Weights of a small transformer language model: 4 heads of 64.
MLP neurons of a small language model. Each row is named by its layer, matrix (up: input weights) and neuron, and shows model dimensions 192-383. Each number is 128 + 24 x the weight over its row's rms, rounded and kept within 0 to 255. Numbers have three digits each.
A block is one neuron, or neurons of one layer that tend to fire together. Before each block is what it responds to, as a language model described it from the Wikipedia text at the highest values.

Description: Word-initial prefix fragments. Opening pieces of multi-token words, mostly the negative prefix un- in reviews (un|grateful, un|realistic), plus opening quotes, parentheses and name-starts like Pav|lásek.
L9.up343:105156125115114133154092104150176113145164142156154144144157114128146087179127125122126148115143145098176144085151157124140135112158143155168126140151139149132133136147179169091104120151164131161127107146131116134135159124108136123104134148170125114147090081125163168106199167117163156131087133131103113114188113156096149147116164121141141123122135148086152134161148114129126154137139168147125133092119154101146165088115153113149159118145126127090152098142134146156153191112150122156166155146120092125127102150129171147116155176130099097121114127094180147101138167119127098138
L9.up431:114107152155101164109126136078130171153160095121098105160149120109134118151123116148114137131172164107146109151135140157142109134134106152104127165137122145123117137145161154111112145149149107110091091098147110143114104159148141181151122145150127121113104121091118125116120126170131156116156104118132164131114126133138135159115078091116117159130122154119130102165141150097144093086167134130087119135120160091129085128089120141136157079138097118160138135153142118068099181086148122138097128158099093120148115136116111107108152170131109152121135123145103103157129113158106128139
L9.up929:114144164115152169081143136143168105124121104145134116148142132113140098097148135129157132131121095096148081128153145088149133110112115091168119138144100157170176186087153156163149100142175103125124160132130140112130125164119135145159130161120139100112151135109118130145128139092137117128175098148139149121135127133147112160114110129128093121142119149125142139148160158127134109159096145123118116121137093156168126125143094115152124151115133132142147156142145134182142158118070115136105151131120128096134100126086171075147119104102129111125168118119110086152190137132143126126
L9.up1326:115141115142171142154100180148165116141146138125084142125125122127124129104098079106127127133126161132105128120146114104103134090112164111091161114143107134107103101155119155162118133118117159116106129176125144122116147189152111149099142125127082099147159153083062129151091142152087127141125106109136133140125197149145157124119162131125103146112151130120141111146108136128089144146115143090144149099129129115163189152164115157138128155116120119106187150110117106146112152118108115141131148143121141127180138083119187144125148149173131120106129120172130131109151150131155120177

Description: Pre-noun modifiers in causes. Adjectives or linking words just before a head noun, often in cause or result phrases: repeated fires, continual calls, political influence, years of.
L8.up605:092136160147145117105168098177141136142110143146104136130105132136147142101111134174083131119083146126113121128119130161122152120109093146126105048163135142120136117116121090123148127130115122150167153116149095134133167132097116082138101093129152091156162126144128140158109118105133113134134097162114120092140109127153115161128150127168131124133151129101106119152129154113136141141141123070129157123136149116096146078131143142129094145121144145162152117128082124095131115140147146125109107116109195101126168127178137129126145156110128150079141139064112122138155126147114108111

Description: Quantifiers before plural nouns. Quantity words that open a noun phrase, often followed by a plural noun, such as all, both, different, several, many, and number words like two or four.
L5.up858:141134077136131142117146115113131109125101195122146161135121168146115143143093176137106153131134136145134139132140088128107104098124129167110099164184165110144124084104144119106162113129163119175133094114088090142100135108142111133162107089107113102150105153119118130116115173134121161118147147154115164119148135148126126108158153125101138139094162158144173114117115148141146072136102099156131118128126186151131126111113101146097096103100085140133121132127105166146110130128158157155148146102131122108165081114094124137149148110146093192162118165120136096149145111092133094130
L5.up958:100154111119102140149116132127142091124150138139136100114123142091129120086091126144067082150137106096143144167153106122120168107119123131143115167115159141130164120078126112092102116143107152133117095109094109156107125139113104170139111118145147139133149101165116132132096163138109153113113132163151109072140075137127118118174141135107072106132105086122133122181096132153076161128129155113124162078136134118143138110151142159141121114112158126110180115092127108113114133142155134109134128101090163136110112109140123144122124149152110115154156135129130147147115113144129121131
L5.up1998:075101109134163127158200106114146093146133149084111120170119125146121120100141163154093107151126129136109112133107069137169143126113117124116118162117160106116133115143143108113146143114133115162145120111181112100136098152090074122160125097102127135122130168159100153149145144125105113145112149146162146142099125113131140134110113107073121137153146105123122134137125142170128134144157121120101172137135126138130142094145082147137101127116181132121117138123142117119107114091128116105112110088109145116103075143159116136156141116164134130141158111096113131115141091183106158128
L5.up2190:116114126074112160160120074156105116146112143102136142132134120115127113122124154152118136087102101140123126128170166102146152132077138111113104159141112120154147117096138104109125160150142093120131080091137101134121079131125097097107126121103109141135130128101108135144119136136104152085127128140139133107122154164082120070120113136086120099137083115188194161107171140127143111105131146137092137115131126171132092137096144141119119101182135122115123112112086139146113126112150121108099141149129102109141065121130098136111145112143142133102149079094162119140115097152158140110

Description: Opening quotes, brackets, prefixes. Mid-sentence tokens that begin a multi-token unit: opening quote marks or parentheses before quoted or parenthetical text, and word-initial prefixes like un-, re- (uninteresting, rethink, reworked).
L8.up1726:099116090171130132133104118132179136128130124127146122091096156113170144104133162118159156121159109138130140127118108124165108105116090153116150133118106169146105153138137118133118107127169134143052104085150126141118165093118055117169144098096092144145121137104131147140085114109091108146146083110106082100072121136141114139166144148109132167136097138129136181129098161129123151145152094107149109163120098092099103187110089094134156161133156150093159112158093172140115138108118124109117161083145139142133112160154109135151127143178154163109155116124138121137100106117147122130

Description: Pre-noun modifiers mid-phrase. Adjectives, adverbs, determiners or word-starts opening a noun phrase after a preposition or verb, such as "the daily", "to great", "fairly negative", "impending".
L9.up1129:161124164133168151152120145104133138095114091118130132125095163127097170098179149129121074096071131151085122140099135135098111109123138126104130102128129097122136121140117114135136134120153128147141090081142126110118141123120148121089121118136126133161159144134122166121143179129095121143111106132115136135131158142105117140115134146102126128106090117114155123143138131102121098092135164098115150095173108126139142165133100144125086140142121147133176141166079123083151111113090132150105131156109123080110154110106106112097138121093106111085095137124141087171130150162138132126
L9.up1669:104093142127141137118125084122111153128113115161154112112130143108116118119147126140122071151109158141144137098152118133138099111143083151141110098100148145107083109147105121118102160094131154132118077095139129152118130148106141120135113091144118091126137106113072135122167087133134132161058059150156115163153184117138097103102104113141118118117160149163106140143112129138133091183119144083113126146131158118155149120144122137117113092134162178148208111165088123140122135137078104118120179104143142116085139166127149107135121148102099135149104088093108104123122084185071114123
L9.up1795:108108095133142152134169121083133161136129105150148121121160110050128115117151137117107171138111156139108140126141142118126141125156094112090141167134133127117124157156158161141096134134170137131127105149149118164153128076124189117123154136179146116186125119137164129101141130117100139163131119088093128082115077136144106116120148145143124090184180151164133100141146121135116164165161090125084152105162127115164146140127110112118129126131106130116174132154114101156189108095115107130134111101096157162117094132108128130131081127131106149098117160176138138184154092178157134181
L9.up1947:107140110131141162144144147105123126112150122149141109095144117139155100124124149122108134118129107152126142081121121106122158104142174108127155165106149147141165142123118101128126100138135123138112133142155125150138145086186137164107144118113087124125132109098139151115133131101090132130126131133123108147108127135125157101128086132116110156105136133134133135150083117118091125172195161122117142162128140121123134156140153109151120159122133142152162097126096085101105108152113095130132130152096151122130099106151118169055097157108151167142178114104111166132125128116156185096

Description: Word-initial un- prefix. The prefix un at the start of a split adjective after verbs like be, become, have (un-labelled, un-realistic, uns-atisfied); weaker on has/had and other word-start pieces.
L5.up771:148129167161116152119137116102167142109145146143161097132106113080133137107128130131159161159167176148148077105097139100140131166147102121145151178148119172160107133134125137144094133140097091145130110148115107167184128117145120152124099167122137090114089173071153157112160135075124126129130089166114091155093122134102068149114174098075132124140131146163122147122101162089151124125130168096147095110087168118143116141090119121146103132123139103138114114140114150118102098174157093153125095134141123134127099153138148077142135104176144078107117135175100108121096130157112127157
L5.up1173:150164140146157098121107117126156125069088094109153112086114124143099144125129147105122128110134164097121110132126095069132082169091139133140145182191117141137152148138124129135137153122152152115115161131102126160141153081121124154183109193084098133142083163122126138130085116128110084152089126106124144089162147114140104142108113149092139115139132112139078174074122162143116132127130132080137126127120142123113156158078126108112140114149145151106161127121094126159115111107106111136119155153156131143141121139097162089150155093114138099107163142161120146136138161137061136104
L5.up1290:164136128173118148130135128134165112106098090147114132091120071118133098102151142112141105100099146129134154127114127148147116137171102150138180157100110170104118138125138119126149118120128115168115102164135126162139140083155103126086124158126109143112095094124087145136119125096122091191083160141131118093141124137127077168122121120118128108123137087093161158119128137120157099117114097144127095106053120096171146146095117130144153123100113101143123119123122140085107164151096148132106122139079124113125115103107088106146144124142128135080135148146132151191145143162136140138
L5.up1351:101155130140162171143074114135135107136169181116096125089093114094143097132151162147143150135126131132187112136110113144130145120068128139134125134118134158127197113104161188112093143113134151145099127148165139137141151107107100072150101128128116134135067106162152118128119112125146131159151104144141176103134140174096130131133083084157112113145066167130143118158116130126128123119116098124139148111084172139111138119111115160083119120100155114185115139158112115158090144152095103121142158125188152103115101143102134133144154126129066124108142093099119053176132112148127116115

Description: Transitive verbs after subject. Main verbs (often transitive, or a verb's final piece) right after a subject or infinitive to that need an object, e.g. places, compared, found, to model.
L5.up506:126097113088142155155123103164151143116113117118111131077080122116113106077133127151118165151146138152108150069132101187124122158148121106165126143146141121156125107122143155155142143155143102148141124140141130139091088115143125082163163116152139116102108140124162102134134117145100130110165114099080164139155132151121143128150152151106116105135138151143143106162142134133111139148088153140167136153103154081075150153124155154147131119144140133155132164144137131154168136133157155128135137098153113136122114116117127136151094093106113129140144115119138101173159116130122098115
L5.up1137:151133123135127139104180120128116077156126129122115136152093116082138099105097123080160125114121118109108115113117087163172147115124176131130115118118153139135122095124102144124118146169130145139128112122147111137105131153122146149110130147135094130149144142128089108118137116085102145124144094151073152158118134146157126122135112116094100147158142183145168158129139168149115139133127128094101132146164139143129146115138132118171124108158147105146110133116119106135134140128137135122144133118159115106134114152179173132095143148135126121150102116133146104106106150136115133151
L5.up1408:099094112112098116110098144126129162133120113113147121127108149106125116174083133137152094114135128088101122090107112176154141097123133176092085133108146145121133106163111155138149128177126095104121103151106109116149141112164144150176119134165091144129158151126150131110103085131141132105139095102114123163142123121169106122126092175102105140160156154121133157134157126146125165152085116139117117163120209115115134138116147139152128136137094143135111118096097098169132141142143146134172136096132156133145166122162145144079142111108104164184127124102128056143113121152163133126
L5.up1734:140115126090093112113160085086118118117088140125092122176098102124190152138130147155092078110118132136122173147122154171180141133150148133121130147118127114139153131123083127140125152206098064113142112165153101140142109126113090098154165111150144104142102098116114135169127103168116147133149103147108117132114125118074181141165137155107158152096095133166098147110111163132120105150131117126149141114127170135147090150130157148130119080163118145098161139104117151108092136182150164121111105135095127139122140142133194143093099107139095114155115156080101120142110132124162182167

Description: Before reported clause. Tokens ending a reporting phrase just before its content, mostly verbs like noted, states, revealed, or "in an interview", or a year ("in November 2012").
L9.up1057:145113122110089091126128171081095103126124122130133133128105175138082152148121139140088169107155114098126150110104149144111086117128151146151165116157136111088152081105078136135135111098110111148133140149141155117143135161152134134123087082165144116099085141122105130119136152117112140058131116134117111151122109101125108117110156120145135084128080163136124107153126150113085106109097117101133131121146178159178086097089125125138146162159153142151110131110118112091140152153115130116102125135094131117126132081151155110146130104088097126147105142124173127104123112144137148110
L9.up1684:103107116141108117133185136115087135080137147116142129119082144106116138109121115149133121111151150122128125155121129172139154142128121146168119116156145143097094112110113193138164117109149083132092130132133112154168143150125115134152142096183098125109130089118058143144130155126102122134121101126146153134111114133137139148139138161117121103124129162158167101145120136145141140122144118124120122126147111122125161170125160157145158138156189095153129109147116160125133112149093156136144135120121139131113139145147122085154117138139147153126092128139190127122181135148122147145
L9.up1692:060118141165085119117168159122099126146103165156156086133176104135091148122163113129103120116109128132103104175129136123131142163158108104118127145141132117171114132119113177141158120089129098117109129122071133047152154141162137158075131105157119146137127162096129124145103135115157109137066097150118118087126088117087134109137141130108117128126139132151118110160166100113125149116092113109123152094107084127123111165110111118143104109117141162128126119110139070135078132094101125131166109160165122154118144132102180105118149078127100104134136120128135181139161138160184145161
L9.up2233:161110107139096150156140130123157101100133154089131145110093142158126133127131094155115095128136159076179129145136150204100145096142075143102142121143102149119152134115102144163128158134167107103160148126139136121184154161114147139093148114189153078138132113133131130122154127093158098142132109148132163162146140059116102130139185119091138128083124110119145099137147119131151141130102132109118158134165113128170112142147136111113090146159140127129083124113127151101120088140109122130083136126141156133102098091112122121148126121105122119151126156133135063096148141122133142113